config.toml
norm = "rmsnorm"
qk_norm = true
bias = "none"
init = "uniform"
train_tokens = 1648000000
MLP neurons of a small language model. Each row is named by its layer, matrix (gate and up: input weights; down: output weights) and neuron, and shows model dimensions 192-319. Each number is 500 + 40 x the weight over its row's rms, rounded and kept within 0 to 999. Numbers have three digits each. A neuron's up and down rows have the sign that makes its largest values positive.
After each neuron's rows, "fires after" lists the tokens most often just before its 100 highest values on Wikipedia text that the model never trained on.

L2.gate1284:519449562496529539495508479472538447504472492491456495485556555549541516497569505538472396525503508472559438516459463525459525497503501503417517481505422506517459407519440510475585478564562526500532515510473539455502470479553475531464505529469464478498509522461481498538548439511516479594504581496409508493577542420488502490492485466430538519529535529531549508529482558573413514528515
L2.up1284:466454533485551585548521503456481468381490567445437508442521469509533559542521496478473492490468591489583468552422469529472504535442528474504534478448443482499453437526481519476600503562600441501517543450530628465577532488539539503515545516415457434430486547547515499494489438498462460496586476520458484497526492462487578472505481502462499525491477484509568502524520517648517466538521
L2.down1284:496492490502571463462531531509494558407470568528517529461491393467487517483486489466513548502432558512535505514413511524492449513495524460551532547475545450470508593476524476527524486465475447440543499511509497550552519568541435528603481475511491507435536547561535517503520475557513480482516494571580497479518450500497534543493538535496478494474427537505566501469512480466543506509498
fires after: "\n"

L7.gate361:431501517540490481455515488519530433449493516527481438556494520545501475503479451453533524495484427490509576529455496481492532465527428477500559513525373450537513476485494529547477464529487522585514480516438525523491514506578499494486469463499442532430461478470520475482446487477492452619496536503474538504555504554401518431535495513389557526489517495469551593562480506492504505482531
L7.up361:507472442519586558469491532496524453482516517474504415597534519522536515548421461511529435530478498495506575489453536386450604478500501475559473497515535442497577484435535475566549532446448542524509441490448526512599474519537566483507513451535501508453526543444517459500479472462527461548493537457542484561485488519484514510575459470461533501470437555494476553482530530476498532479485
L7.down361:580501495511542484458543543485540564509530431440483509438435506466516513578580478503521434535501549464546503465515540477507554432479632472554456579498555496446515572529433509483539473413512501529556493508481540477490533499520543500557567530496461518496470443466476462497531543523487443493461497543547540465539513467493406500453489481502471461469471544474534368496546505465422536512473
fires after: "\n", " ==", "==", "s=="

L2.gate638:470524503517412397444528446507548461515526476449449487452514557503497457477499446440505556481475502452559516529508543532485473465519449516450507457559381517543550456486471588429425510522521486548511466520484551499501480460539462507457516558537463452498509500468471525497543521506528508506431409496443603467547503507506581493511535454509508469490494469503550451487510536511481460480554
L2.up638:459497486519513516450502468453485444460516497475532531585497461532512514453501497459524505513485482536529531562472489560497512522430433485462500528509410442472545495502464519435494426512522509474584601503503553491458488512566542455439480521459449490520476499411538476502552529489532479476551534504528502409498465445551517503526545507504554481420506451516545541526523534542504459474526
L2.down638:480477501479523543484513477518465528502500459510577573568502460455477554464467571491513453498467513544509503510496482526536489501412460456495504496488532471426501527507486474501490468468538504442538560503524539523480550490510507450503470531427498511529517500458558483516495572462505494517552547475581528375510463470504506586533497562497505497420520484548506525526545510490527475455494
fires after: "\n", " |", "|"

L2.gate387:481502487463495450446533452496556438555462502561520525497454585546477501442477503519476507512452480482533527549527558515458450477493468572411548596532481533522422459463465518472508491530531583560638516488485521511510451492574477522482481464471472497531503489419472568508572556503599551519523550500505463535464492517511472532508523514516459498436463451483540495481487506506479469540523
L2.up387:541495533539515414458450471526553462483535512516528522430482419490449498553494530483414559567451520506480453590518474530500440512580445476468433540506559481533521513458509391483544451506469469572601482566514485534512517492524478435498434578476539449524519480494469527445499552525489476543390455569534484470517513589492446532409490459497498475550430501527552552468531463498536452524427
L2.down387:550522508450480466492462475543524517487490471395527488431432493490481527552541485507539544546503495528498481566522511513495488452503465452458461558457528524502546505449480488515512455514462485506530484571570523536488528481546506459545485600596530547558464533533507513478519595545462437584489486589495550405484496538548444527474483514476469503489449508525504540577494530565547472459485
fires after: "\n", "|", " |", "-"

L2.gate997:452500534552493451439472495515469478526493491504514491482490597602516407496460515491484442500461491490524521545543536563402519499496456545502534572545406542545489455523458520512506492527488487530543490492408480551439499456498417574493506533494430520504487479435503558540519495524592504496449543510469515459416538468522462485533540495514489506456484538468467568514485511506435450523498
L2.up997:386498473480515525550505519480553486554522535428503495477521471485488566470543540515511472503494503482471524569564446540519525463479523522592494517513484508480568432464518504529543580475512535528492528454469427497467486474548490458525485416517554484443500500345495528479468527495526430476495520503530479481429489467442474469492560461459510545404461489490499535478492520421456515571465
L2.down997:391500495503577579531497488447492443531519541448546489481533394484483544442474557529538523523537465510495478574511468519530531500410522466587480523492491526497565438442548500544488512431501522492508436523504450476524464514510546436514440412515540490482476491436487481495470556451480393464430464467518536540543498531469466454426537459481540488426480452468494527535518469498488508574465
fires after: "\n", "==", " the"

L2.gate502:474496489481505450498520469547514405500506563521484513463507532533543477465508462472462418559461503499529498462515469494495488477517463463427481544494432547439458451521462496447547516563516537498559508500486552475499505422500484561496513497479459505518456481486480499480535475452559475548431521486438526470565573505483485505543505523467533443455484420515484465528506534557480527546559
L2.up502:456463538529520489569558487550511436461497579480499476414450508529534503448469488441494535556459510471521542531474462456521445529504517488449468549448427501408466471465525494438469447603542484476529511491510569476533492456468540522476519505420428518520536447553518522485532512493598486529488462516435492478540522497493506456541524547447561500476493474501466519502544460634573483520521
L2.down502:449500531572532521534533508555537482532550541467477476497470471549505496474463538482558584510423517459520470601500526515538454487466552516490473552462463524455512524477549519470448421576461448488494509485482504571504492440471504542517507477458403522515533468584512604481487513592590551456471481537479450510513494511568495490526531497497570516495475469459486508466475491515567470486428
fires after: " |", "\n", ";", "-"

L5.gate1332:373498439486507515520575433577530435505506541474463453439487532522467467483462531574491463440476482458455445505463535551491514521562458431468484457545448503525514391393537448396408523523399477555470492508433530529466500505437470564526492522568475491472508448466439480541544508473505499497498459614517518519557495519492456517452514490476532478476460425512462440534516501500550507507520
L5.up1332:433486524492508529536564461513529527492441507430497544527505481514535515551473576495570548485483505480538519431482455518532423562461509506459468478515483508455502460557525465482458562516528475497566594448466560501454582507516462534515524507484459442469604434483519535533505469526522529490533488592502548513521484547449537520511499535521517479488481396530511512423576517510528492507522
L5.down1332:474519504540491474561527523486555510458525595417525528439463445511520529440450555388508545530496496481536537498479494513549488524527587539483452573434507500421464518459523540395502457594516497537551515520518508512445515452471449468563524522479418544478493476593554561473422521487599480442549485486485519495526518535471529492507459554458558487527497392478521529494539494511567560548515
fires after: " |", "\n", "-"

L9.gate951:475552547561561478482480474511521456525478523515427451531554578537499432543498487477501588498502462488515484510495495537494566458566497490483566456587483567520540466509455509544509542506522458535479493471493537508490506525544507521560495484504501518515488482465486502529452507514489536628487469496491545558486554451469522532491531475447495537481544434498487533538478551489442483537549
L9.up951:512465527536440497456518507497521413488485415464464500473492509516508444548533517451554507448459437506457470502524514489569469419484437445431480506504497466509535542576552482536564468542421512564496578466480520527478575501558431472412476490456505514484548503515427483456451446502531459476503523501555478467542530483483500480556441531466548489484488457494502590456492517482446529481517
L9.down951:518523442480538500572524560528451533555553505478482522538473457536531551519446461483493461441533513512511521446469511563501524518503512538492512477495505501533544421465439499390501491514450490482478564435435538531527430467476526452436519488514557519520481483465511424568562480553502514463477487526484453363485512479469487493434501562474477466488507593500484430462565478501463497580493
fires after: "\n", "==", "|", " One"

L2.gate452:419497487530416446461493532553510440496468468494499439531529552515475520524520482460518500554460450490499465482484563531442549421553460453420473546524459529497528455437479552447533548535484503528543505405457615491470442486548448420490499521485513554552476579440477458493513501446499518494463445417417528458540516443572480519566455543485507471483417496507502533523550481541507483527476
L2.up452:478553493528456534404543490545452457510536538507493454514522509522488541494519433516520498520498477516446447514454530423361442515418461481548481505518505541578531477559507477500548445516536518530491455542504520518522457484445511593472477515487499500609502478513491559518499472481496461488553557499527582552565446528496500479546466525529543447497540520457508497428542497567551477466434
L2.down452:520537473557527543429531480622505423519472527498495487488476533510504531461456443444542479541489506484426412554426475492349508523421560516547498552525504552534462417630548454453528487526508486512504507540498517504509477482439521490494473537522515504527572483554539544513421491511453423460549509492505526574425512485467528415508507530515499457520547477517476474483555523622498511503463
fires after: " |", "|", "\n", " [["

L2.gate1064:469487509496539420428461477498542476520465534521502480522514548519548458401502492511480398515500468439506468578605592490487505482467479590490491547502503532569465391454414470444487491525508541537548508553473552520483501438552471458490441509479487501555467497456505524486567486473558474584521551523516520544498492447457474471547486468473493500482512529483509584427468532472508499517548
L2.up1064:519545515501476554492511432421528443545558509529543584451509458463458485419461504557471479472535475507533485511536467535530508513521435524428497503490523460515478608536467548467459520450539564624499537547459487505510546438484545518518456552509425551515470524502497565515508526463491475536402487482567471507496441474445461492551512473510525496475525472506547508543487465497505500502492
L2.down1064:519509527452419522531506470478477429506532468517528580479484438484464486414484525525512507462537485569530468498519457526553479568540406508451476536510486464494464580587441517496517521449565536579492548533532519514478501411492509493457511571508480516505434555508517547534495568444484477485428500485504526493510472534436396505547510462517529494477508502510556511495467480500497510514557
fires after: "\n", " "

L2.gate1078:533564514481539509414498460538544450487464505508470445535486583488523469507472506518504443501426492456517547540537537498445486493494516575482572570521471478527489469488427540434535511545530540551547530540455534513476482492531467506477486495499546462523548487403514525495537485510554518517536530493526496467480540467485461482499463542493489448489502531472531576472502498526539428516510
L2.up1078:539530499507462570489455479523472529448536527545517530440493546489565476498516457509506439471485583427592408428433510510547533497435491457493476441478508424481477541469449518500482473523467466474498576522500466533464476538473532536509574493558450508474432494527459472549548501521512518485460500544529460483492489471416572499526485473475484501525543500548540510438540486558458559548537
L2.down1078:573516556502504569520492426573441518446502446584515535485508577522527482454537538547544486504502554485553483490480526542535516528429457478539555551518547502469479594452531423483480492453468507493504549499453452495487468512516496533535575490517414495491511437520504450548502496457517507501481534500565452458462476505457599529487533491589472497483542452527524533474571505497526549495481
fires after: "\n", " |", "|"

L2.gate843:497491499563484453439532515496531446532501529525523488511471604535506399434488484461543421511430519457497515581565593499460493474483445534461511565482448501562494471472441539463464486594504555561592536507459484522458503496554507556493473526527488477537519480412453494506519505521639494513522514495524549499482520450475467523513529495504498506449527496499472498518501493501496439516551
L2.up843:500508590468517547453463544545530460540543525474483456555527540537503467447474410458542497512467531478546498509480538485468467440531490524517514462526536550511506486454480494469467487552512524561490533544469512547487504530604464563509556598496559444511534488475499465527508462497524504479509459483524567558451528467463510520504490530524516491509542498441512493549481506451522475492591
L2.down843:509445550493544546529493470455476497476502475538427474511517410497526445486448473545508472523560540542546440526447465532476529504525455534447539456472540450453465497481558411501496512537493503591436552503462499517468480525552459490522538550426505439490574557517528495483501516512518485476483479531514523503560461534448505514518462528524516540490511491471503531541500492502460472500535
fires after: " |", "|"

L2.gate1060:428519558576453425524512551523460549440553542472455519558537468480511544430506523447487556460489585471507510522524564441518530525496541436491491556564470441509519516424547522386484532569485446492547477491527463531508534473478525457474498441519433446530491494524472463473511450523550477472563522509489560489535499490517504526526520523548509494479448470483499479487526481454562455470425
L2.up1060:519482511530562512478568450517575400522433550639496504469469546522493463498462525533471456533435515516520470463500494542506522503466492581404517553537415519520497478472527461461500436514540518550520484452423477552466475510486503476502458517394437599552475465417473531501542460523623529540511506488525490470474502523517486460441521508503515455371484518520472507505529522488543518574495
L2.down1060:458483516589458456555509527498477533493580543471464538533527487489472529435492504476508554468448565481477482518505522480562527524445552378474467562524502448481521529422554534392531482517495438487546478451526470533521533422494520501502519447474461502541471470546461476520549451525539517463550533458532543453498478490492481504520518511512458497476470481501487480428522478462534450478399
fires after: " |", "\n", "|", ";"

L6.gate108:511534532481484492476504504509448515506494436493507450524524539542565445516542544417445444471488549448526460497450516583562536461564435495491525460489481483527489511435503505525461463586467561489513486542495516527492420491433542508595488572520531566531505433458464444389536481471474408426471553515477522522463573471491525522527505478500472507543533472480475509546503427507503573479505
L6.up108:496477475483478406476421574562489472533523515467447524501448506517517474448460525585547491498449558537527509436503475457387462449566506522557438504536488530575520462481449461464557580505570519496482544532450499518484442490463549490480523523440511497463545451491481506497534464440555584511499512467477525466466537521500508459442514515476525568514477504481529517477474443511526482458441
L6.down108:488506528510526512490528440504556500479443455470512432519563527448529478474443486521514512527484503531502508486429422454538509463522447527489492445448513505517549467533501481613437568490494521466499478516511527453519529471510509543527495484422547521453487459476540521428445505527518489491543547455523519537526464441587512482523520543491466447478415519511512489470520418513504468581460
fires after: " |", " on", "On", " On"

L6.gate723:456494453455460554535483460548477534539503498492485475490485463496462505429519477497430447498458546447513453468543532510521536441520527459481577471451494489516536467463466436517481488502449582529458477506473548529509460539449546507477420467465445517576586512470449509475484530448521510479497520510527468475552413444487527586508451524506506498447526540502485526501450412492466462502546
L6.up723:477502495438560424535482522435507453462499449469441484460459585518528541486510475525531520446514489511517558463523432492490576428522503553561576528527457516522531514511545467479517493401413458546530447484520487541512444474468552504533501477499518544462477522471458540414519485455491471488475517507440540474493515484508508504523504501446587540527511453499523532525505496502545520441494
L6.down723:467427529512432511412534508509525487481511503532523488545481455459470487459473543434478485505496475517531468555507447534597471471479537565568466524488530463525451457528487503496443527425467503454521493515545445507497546495421501622472450507582546490548490443511535500566443488490557488471616511484518507526515449492559504506481441504475473511484467490464446500523564505454565464489540
fires after: " |", "|", " for"